MLP neurons of a small language model. Each row is named by its layer, matrix (gate and up: input weights) and neuron, and shows model dimensions 170-340. Each number is 128 + 24 x the weight over its row's rms, rounded and kept within 0 to 255. Numbers have three digits each. A neuron's up and down rows have the sign that makes its largest values positive.
A block is one neuron, or neurons of one layer that tend to fire together. Before each block is what it responds to, as a language model described it from the Wikipedia text at the highest values.

Description: Passive clause completion
L3.gate95:138100110120128125169145118120128176099169108168147140126097142130130130132135105166111127120132100126129105147167134131132145115121145088143086096080111131117191149128102126153081086151170101129138134134139145089156126065139160112156131117086154129116191149122100083116106123169145100170128126154166075146104131120095100137129159115133123173184149102155072143135126124133166119103103140169167145144131111107139107164081173169189150129133142143114115116116131122115064123146134145133137121095164111106162121160120
L3.up95:128116172158130127157130068099109121121114094169120134152115101113092130107084139133099158150136146129178120123139178119187094145085168140120126117147080093103152130163120134113085133151087136131099132118124146138158110101114118106139138106076128119100141158169114124118110113127132119111117107115146112156124152181114127142100132199097150140183128141109082153120126130158146097116101147137099120133118118127148123126099160170136126113094144135094146130120101167102131148137101099091174134107140134121134139132152
L3.gate394:084140142075079156096105089143139128136116146080125166117163150131116142158146099107083159131112130150113076186114151152166125104145089122118106102180094135150160134132169131159075112147128081171163143127158174112154132143151121148146137136173122141121147133129105120118133142164108155121159100126122129107142133101087140196157099092091111129129114127150140121164153156132157087130134140123107104091117081131137123145164114120139098126162175165093154120162109115151196120098110113112120134121127171129138118168153
L3.up394:118136125109118109093154102147165094143144044114098131154143125091146136156144097097094112106127108162166112117117143116195143119115154117094123126151103136129189138136192140156114128138172128136131120137164114168082101058119119170114133107108150137127115113131100131155128142114131153125139084135093071147098130171110106149138133124129111130155120108137092135118131093146116157103088069138152183116147130111117145148152114158151167133127129123099129189123087147110152131197125153138100167126143117136145120140137

Description: The word "as"
L4.gate182:084133148148102066101156158118113153118131144161105134150142132170146164136110123119096157120177153135108126112094102085151155117154112118156124139120116147128170114132121151079159134140168143128145146124142154088102127117143128151143153150118098128115123126140133145134110142098102127152170109155148146140120092105164072133092106156130114134146126150137122119142130101087108149116161088128113140074152093098135132126116129169129162092108087131148111137130161105109126120081146126090142133182141145110114124095129
L4.up182:096095143153126063098143120118120116130167134146097137148140113072112168133131102135166141076131112171123111123153156153122150114125109090152125127135127108095156107117095143097173092151140146136091133143118112106090129099142152140146177121147144152142163139080150131117093125144108183135163171107142146108145156091149094134112118179129142110098117150151093153163116116110112111117094095152131125136160099109124096160136155135177101157151089126142117151166127146128125115100147103132147137119117152106079110107123
L4.gate502:198106115098157122118113156144118102112136095097124159156089106137149133170094125105120149165136118122147073124116148127121138149096126118110087100098138143155135077113157131136117142141113094119153092126148143107131104097092137138149157153140117121129143107111153096170133114119129114117169073137134106115127117087118132122126119115122143108100142141170163127155156128087119123120147119081110122123193107173115139135117125112121130137138114131138152119122136095102129138171164135110147128139120138097135129172124
L4.up502:151124135091147113092099107116132137133105099148125161123125141137119129197128139150126166156147157124125100100134134154110142082129059121111133121113135112139127108121173109185104141141116147076122112098153105100126125103141095136137140137159131119084077104153129135135140103162113091145129104096092112151084142109136137130104140133116157115136140093123175139133201149128152113105121161068100115170184141139140145131142099092130150121096168081144126165084116116122129158122132123137124144171080097100134115131122
L4.gate702:101079083133139149129103172136133072120133083124127148093109130140115163122142138081137112166127150153123160105117113088112124086117147129132108101121125122130132139137086105143124130151096138119132111117124156123120111106134116165121142167098156136070162127119139104128130117167149130172080159150120130126138111121154124135101129154164108142142153095135122122116132092114096139094137082120108120123145159130135178146160133145161142160135089134117122139100115123141114126160104154117138100108122086156073126106161
L4.up702:136100110146146151134124154165170130105153153118119140153193165114125129117163150143128084130160117128121133114129185117073116122168150061148126133102168168125104144121111104156125124168137137089153115141123143168134181088158136149141171156114106124072144060177140130159127106140167103123103139157131144167109129100121161155105146106152129136144114156176096130145133138125088107154118135127091110090150096132145139122124148159155115130132084116111127164120113086163098144098076131117090121116152125130100093123182
L4.gate953:151118128120101113078104144154112123096111114130119098106151112115139155113109112135146063082133105128111131137157120100148124154116129168148118122130095103117126103102118110149138131186134134114148115140132140116114091131095130160136127134113134131170140099153168120108148118135093137111160142112123169072069140079135126188130123145110132126096139149136132119110103136158144073107167177124106144151129120082125129147147178106078096129095129143113111209148110124121143094155117134088152139141097087130175117175139
L4.up953:159087084160140136113101078124098111150106098122144115114129057080105144096138124137122144093138120130104117166150141137116055148124138107112130139109079077122093145131127138143136179144110119157157116141132144124089144098114102123146102161130130121133122153108169083155098168158135125098152134116138138091098135139113103143100087121140140144126090142141119095153097140132197140129113122107139120165119119111132119126098148117116105114150114138117106135127145102124163085160194128120134094118137112111123137148167
L4.gate1007:100096106133122121117113163099135144138157140160136082088137125146122114140168126114093128137137098099144131136105135137110120138145104152139105115131136099132098143094147118159159101079121165112118137124110144129103055142179091154109131136123140136121117145140139096137116055143157159156074149143105141159125125155079128131084146139097153136145107125126114083112126156113202105134150167125150123112143112094099101146125142150138174096100126150129149141162094137123120110147129126141088104089137064115161129139153
L4.up1007:176095105096124173140128111105124104101126162095105164109123130137106084150087156119120148135092116120112092143119137130139127118127124153124138104113102107135143118134160148113110106101146117142122115116092143131143118097101148106164081103135103121133121129141142105107126131133114176094133184142098099104110164071089135137106123115097105142164122148130118126132119098112125097099112134162103159161143089114120156159148131153157117139084133151087110142123150128149103127122113157116168129187158118131121093140171
L4.gate1229:088130128128080123114125141103132106116112145116139134136144140120141133122134133144102134109128159160150151143102112131154108097094123118116085123179093177139086137130143141172113105105134096129120173143142156072110126125127069107135146112136130178125164142130129125100152101150154140114143109175105134092111142112094142111116148112147113129116140150109188076124104050156135109133162130112105128142105092094163173130093114136139117137117113097115082132159180150142150131146104112121142066133134113136141119126180
L4.up1229:126108155109203144085138134141134127132085123160160120107106154136091145184133119129132165112104139128131166115078083154116126095107137080181131109105122150126076123176167170133078154167114130131119161138127156143186122133157088183103155143161154137108084107141125117140155114131112146116139141142123127122150112119132087160084119142142126125139155119192126127129126102106126149102096166093156109126152140147176085119097108132127127158124160076145097131130092149137152132165124124125168139149123175099127155136140
L4.gate1245:124141115144133146108115109140106167126110139112130136101093141129139175127133171154122137137124097150197145130136129136172105085110114174149150154147097117132130126126141127128127088118124124118152092133130156100123167116107167118174127108094119118132131114145135096118111094139095101125122116170099129134124130110083113114096084144129130202124102096095110141104126127136099100138160103126125167112113133108134101133131142113138146133122139143105110142122129135142105150132152144134121128121146123128154141075134
L4.up1245:176147106115125143125138146157100148101146135128124156068138171120119133167136104126110106142154102131105122107130141116161105111134161142125146124107096105128158115096133151097112126160131124136125147189137147116133141068142129089148096132139137138140143116132159122152139126103081092100103155141080146127113121122093154142124114148119120143087114128137146110146118151131133115087143144155133122123139185099129114204099162177107140099156122118116137156151117146176105133101142102139146123131134114107151149128098
L4.gate1315:146150107122153136139115149111147101131111133067099120143150135147111111152119136131117176105146136175118134126138131169147094125127120153106086149103136145157173131083118085145143112105156104157088089109149122112148131149129098148119130135125151130119171114139135098072119108132114130118113131129134121132106113104144179097121155105165163169095159101133162109079130141140127145111119097158182120113164132098122118117082136151134123115123118119113168149125103209154057127163112143075149126150090105111147132112156
L4.up1315:106124122126141139094135081101093154113160115139107134127116117115107142154099133135143139129123105148126102152136116087106081085122162127134094093124122158132081162088133120148155131121090159093137094119107132087070142145139096060097152131153082132111119146142112144114095141105148141111126136133090144128120109132093099120125136188157116115145079091161197143105118097146073138155109117162159106115118130092166141118142129174132117102115130124107131126159116134132153103135175165102130128136127115093121135132163

Description: Clause boundary after complete clause
L2.gate57:089157068167100144154137100142107091095133097096135102127109151152135119110173169110143116141179155112145153123103120137129125133094118169176149121122128112158119104132105120136141121155156163160125150110139124133132128127117127140152143107093122075146145086119109114081146157093133112155154127103129100088142132140107153137070134142132109124138133142118132158131124081138092127119132130121136135126086153125137119154133141125143168110172177120150112122144161132131132146115120156098121146117168100181154174146135
L2.up57:091159142154168123146113119173177104106091144090144127133096147115116107107118151138166166146142112105084135122165087117165132116124121150071121117087102137140138133143148080136154146117137156120123140147128137140157132099167124140085086142123137116127134115110113139107156111112118118115104140091162121133127116179109159093133171145134143134135182168131123145123178125165062153080150111153111140145078125096152112083082117096132147088138184138088140115110135147126144136115103083075132125106127114146129156134135
L2.gate250:096111118172146123122148157172144115119081126093142115113131147139135105095123142106127127118105126101075107101175189106137118129121142152183091169113136094115139131126107112160131145120098125099095146118184139105140132149186152165145159124145161142137138101166100083134139121133099131160134142110113100153143108127090177149181130153131115120143167101123100148139131096087150116097095110138111125145143114121122163172152149136117077108142156150117127073124138170122093106123170114107165161123175120123115170115126
L2.up250:108163147119117164120108114162096175106155126088139118123118117103158108162136110121124127146150148157142134132141125142169123083094155145154184147122114147154114124149110146110098139095142127108160085116104098154123163122077118118105160143099122136125129096083109102100119136116120066143111119137101100120156145121155114141131140148110166115152090164105119123145112097117140140177114154119158095164135130072140158104136092156149100117150114095105129147123122128118132116115130148162095121103091080116133110166113
L2.gate279:091140104115124149108123129141106123142145123155106124100133143134140150114147094133142136149176128133101118149114189094111108127117111143104089102139133139124131142141096108092146128092138125113108144154117135113120142103144098155154102119098150178161121088114150135150156179114103118118066115148136144116114091100152140096181142138128144137103137133091136116141150159124103132094143124121086161134149120110159149186120179164132101140152133129107154108154125098130107115142137115107140123088120137118131109079160
L2.up279:103117149121120167130080064126118166110176140146115123135161149107161132144155157156086137089127111111122116129155143117127143119095151083158130117127110099119156121119123136113147140143145149067146156153127133107092116160151171153137167128130119142084170184137116118092105139130135120159128119135103134110154140123091147158122177091101108124119111138109140122140141120151145121144114113149180183118118089140127115103123122128091093118125123114060161153119129130134096161107152160084099168120116129146166149147137
L2.gate1132:087129123110132123111129136091146156059134143111161171120094115113107176122120132141099115113121156152126136156174126161141133104154102122125134107128120113122109104138121119133156102123117158146170132129136111125140117113165111152176104093145159096132115118152075131094127141146097125127131167143173118098127142140096159138130133145162130145099096124076100123144112133138160137154129149115102141147108145126094145103157128147117092103141159095095120078135160125133114116107146155090176104108101093137166140125138
L2.up1132:134148165100137139165115117130136122169099165171130115120140121159158154117145117153123091113133127107112099151160126178163112144110135157148123125129151116122118140107097164152099133160103113069130140093134108155101187109115095168138160134084149123125157160132119138144180102130132125109078165133142114085166179143122134076122135160145146146097137124136124126098109126129179117163136168144100108112126141081115109126159170146113077120144077137124120077107165154106148153127101141104122110150078092118087129164141

Description: Sentence-ending periods
L4.gate9:122163117113148098109106100127169110121110118126099110160101096119128175093101158149151138086138131168137124169082136129153138116155154107099118139168107112179184101161123158089132068134180146092160116163143153134171102112145118139115156134115149141135145098099089146128130103112144102174162119111113157137121152125166137120117126124146122161105100071096146085154114123154136077093149135098143129096128074103105101131093102120139107136134105111078119132113134128151167087132143121135167163120098134196146140138121
L4.up9:134124096116136089146103095123129143104090105129172069158100116129120175099144151125120170113121106118132094142139147089114147169108111148152129118177117167137122087110107163142119126149144125103118094128117132123143120144121130152119128085155094093146132122069104124159143110113135100114128135101108150126122125138127113115146193114108141128152108074116110149113125123150152068120117129103110138156074157130111117159123107144122116172102137156065088131138120125171144134105138137157115169121104118159114130136144
L4.gate257:117089171127151119117120126084156090157113122141151124136133161132070166113118116109118143171153117161080127152153159133142146072114126107077133088176119166132148138137163143146117154168127123152113135101141112109128104113139142143134121150104127111115129131129100133138116155106081137117156102138122146146128119137145104122154108162158171108149170132148068132060121130155102154136140144142092137113133131157131085143122099126097123117179127142122142155131137129137123111126082143172158140151161146131139112185128
L4.up257:140093092118114110084139123141114119091101126130123160115137137145154141114148135121136102152175129140117126149141145134168160151111119169132143114092127164134118175153121122122121168134104104117130129128129144141097113072130148126131177088150143170174155147106095187142185149137165147161111135132100116112129119097075123148167127124152101107141143087127183163132152110092128150114166095123133146135105100133127163114148126160158102134132112155130105157091130164102131143132150161124095122087116108125134123161093
L4.gate299:113126117129123157082089129093145191102141105121124124127164153155154175112151187147146128104146137144141111133157109164124114136119132142122130133134132131099146165127107150122130130142169120161101123115127161094144114070157099163118101100139109126147099134146143135124117142154107112082125109106167116161127142094121106091181080118185124131151155091122140117140098145068132120121132100165096155135170127104087163088186088128160140135121111075088119149142123108151156161145087099162140124142123137111123119098122
L4.up299:177132118146156126081144131111170113102125124132143131102167106086152155158115126145103105157141099118153161161127080099080116129133109141105165157102089151137136107087105159157110166144116136123155135145094151137162153128136153140127096124079113153108147135142085099136163138177133132135162129124125119105127130127145120119164143140120124139147100092123099094152158148117132126122101138103117109103141129112161116170129160129161117113158128129156121153108062146102117159123132163150130096108105137148152176112139
L4.gate330:123076166125114116101135125121152116075144095129116134140119112119132110081102097168092143144130121157145127108167135121121121142117141078091131092166149127092173088155139091130120122135148111085155106137146119154102139112135128151142173113104095134099135147191120096087183138139139092172102166148108138129099162117154123172162163127153117124135120101104133140141152138144127152088150110107114126123130165101135095125103142065127117128166139127153134153145153145126155100121148172097091130141141127134132106117149
L4.up330:118162152129130152107149106106158132140167056129165174188139116096142166122141118109068146125137115116121134146110121086116115108138092132141103157147117112141105154108157115121117129112156132185135159146124153145139150152164132115090124160142168094121138125118102105102147122140128127114114120116097162111114128160106122071095148119158113154123098170105147117130144108141177110125099105157113122125101090130121114129169111080187119127144180113080158110083168119148105073146115108177140107173108083145151120117106
L4.gate415:120142087092110168083116113109120148141122117085177110106111160110129127135075185126101108135158129136114149122126117098123144127159162135140166119177087152119118161170123152096103117106171152132126155113144116135116126098140164105125115099114136149151159156108125156169148093128153122122112116168135139185124116097092145083150145119146096122097119129121131132116130167157180123088144129121143140121109141132140150141103118120107117130145130131152114133126153111179112134136146176128107137067142119137136118138095
L4.up415:131125136185151100119110092154123177125142104137097099121098130133110121158100143154081140146138068158112146159117154159129145161144147149138093141165092145097170138115100135132143089175141130103136127089168095098137136134150174116132131130131103124121135144146120141139105109141144105099110112134117164152097143096110130123104179112155151123103105149107104118123100115123143120143104120103126103118128148115123120116087106136130126146098133114186088133124135118146154104142137133105131144166132103111167133097202
L4.gate533:185116144150138081089129182118152128090113153115081089144089130103128137075153148125117156142139132143162149089111152120139126110136118093111087135113140126129112100094120093155128112129178188112139115134072092111131143140132132136104092160129149099105146134149137158120147103149145123142138136086113110108103085124131153119111095127169156136122118170080148164136091150137153078112138114108177130135083133104073100145114163164126110125127118144130099117186135135161150118121106113160092121138144116171114099173165
L4.up533:137154114093095124129110142161170168126090131151140162132119127137120087132082153116123135127073142110148158163136157169115129128095075150077122092147110140163135123136131116147138095183152148104103115109125145132103113084126144119105106135117133109151149114105149133094148120139131128106157139154135110124146191123108137085159149149172143152110116102086170127175082113143119152123148164113169131110141177171120091101128138127122092132095142105140059103124143161131124125116093098135132157138132173180097126121121
L4.gate967:131125126129081075138131122199157108149140146115142105146107103161157146083144143104162141132117153127148103128113173118115130114137142125106119105155153126110154102156161125152152125163113120098134088137139136184087082116104116130122153126107114089121149096111138117107106152111139141142124153154161128143131152125084172103144151133097113150114121074115139106139152085117137108151108144170138150170113144128080108109148131131122070113106138074048128130124089167117144129131151100105136091127132086137158106097109
L4.up967:163125123106129155149124115135152143118128147124137104106085100130118099133160118148183121148101115134150122114096141122143170121140141146134105092119133131095136095142105155129137131148170112062127113151140148113154097115178134147113148134136132081148116130122146135089122101098106127109142136136186117091141119129129119078143158162138182126119104122132121105124091146099117143158151159129128121180158122104123088132134122153109115134099113139129098147126124158102160194095103157148109102180104112153110148126148
L4.gate1342:142101130088111109132126105152153070132127092123104128140120150108110135096092138101117132139150056074128136141147116119161141151150129147091158123124150131154101137146162110086090135193141091089128137107121127102118119165159106118130129118104142116117094119102122126121186137147129120116145157145112162165138184115121084137134165182151095140121103118107115111135097127108106096108107124108079088152070102122162114132116143121101106116155159115113107134106144143143129131158109106175140157111141120114116163122151
L4.up1342:152156163160100121121143118078148095187163138133140118091134119122156166122149112177138102150139107163098163159125113082116164122106104147130140107160113094162119136133088136118123135135150116122163102166133152140183137138142145113120160148162152161109105151098108124086103088121135107106139117160099119117112126106126108094129129151137101125140136118147139137140161117155089131142122139124103082115130169118171158137107147143126090106117165130113076123104104136151166104099107125135122143096144119135167107141107

Description: Sentence-final periods
L2.gate473:140126116141089138155110103124123124123139132122210081123156124109153112163126116142170114104171117122131150148126108122139140088112092136105149139115106100124070142110152101117106105123113156118115106144126104088122159089099103139168179080112120118156135069128145140084116174149131082122121103123144153090142139144165131159120168163107119130146144068106127114099123145131154110104094148115139120071122103129112130141125154171118147144098113122122116119087075153126078120142161098122156148142101088135119104111144
L2.up473:130161067147140174108137103095130132155088083156130132116121128129117132124069097133108155134164095126133121114121074056119160161071088168111164116114143132115126152171094102084136066137168104121144108145082136109153149108143110119156100117129095179144148138116119106126150135129139098131097111149103133123127148130143132175157127140090082115101150090154125132097132135130160125108139139118090129116131127152074144149125112106139161151136150156126105151104120085128098124115122136102108110137160146114135126143133
L2.gate880:118122140094130114159099115153145128139145128116154067119124141108137123105171130111177094119151132128136150105143148104135139166128120104144132160105148088107168212177102129138125119155119062131119134135108149116190112149125139167095126172142115110068139152156141115113147147109122162110141109145128147154137132081107107133161143134109146150162134112151110103162110136099126118179131120107102166121096104134092110116124131162148112109115092139146148096128102095134109155134120120169157140113108145140136146156120
L2.up880:068136132145129102169140155204114123103128112163146152143079129154155144132119102095117146115150127115149151180147115096129116111110193130137129149158098095128131105124143119095111109119106148113099147105135122112128124139153101097134110136093091145155134106123109142127167160141129106146136089114143131088114119140147148147125147178116123108141146166099083133135130119147109107120131129153132127108102169098119096088125140139080109129148131096147155110119152147111127078076134160116138142130123129102145128155123
L2.gate1063:110097145165104127143183097153165131104127156196141139144151085131125157092124114157098173130110097084129131122158088135149132114120132143106109114150128173127164141148116121113148148107139138178136130106118150125155162147154131159140179106131109150100115099104133132126134109142136133136148143088102091102138137135162200104142148098111143136144135128107133144128061108119149111107150138138131091126132147153170162125113117107117170091131156145156121111133171120154154116083130126122179131124120122162166130117149
L2.up1063:118127126154166122137085123182146124096110116166168133107129151135159122106154140158122128112114080098156142175092154157137099180115109139168123138110123121099113114121121146163123119135114104128146178141114125142131105119100124115126121130134145088089160105105169134108141131153126128136126089114101137133110103148101099078170110136186134120124090098125161143176125135142141098117143139164128147116148137154109135102133086128161167137085057095124135159130094128110135132132162127111125166161132119177136173130125
L2.gate1343:154122159102118141163130093152103139126112124142126118050136129144137114099138131090129135128147143130123114150135148113123148134171161159116101125135088147092136155093123122099109172113153111072121098158175170137109097111149130144137173139141116113168139116086118118127130157139102089131094133118106120126121124159103109076119164149136140132164134156072151123145134112122137137156150128136109114135075116100119090131133147132150178137112111163161142107079113152111134188164102123079115135097131104108174136114113
L2.up1343:115110137093128090161154142174169136151156145093115087144118129117106123160089113115117157113159122114120128139113116115128113137133116135127117166121139166143117142193108107076106143136126093113121137131137113140123110157121107112119056129123114129100110128143150089134098161120121150095134084111138077142147092152172161115144109117144106132098157126171106126097169166113182116091118098143084156114165153157134152117140092154123134130146119120098122101115132181124105107109110103111130112146123115134104127085069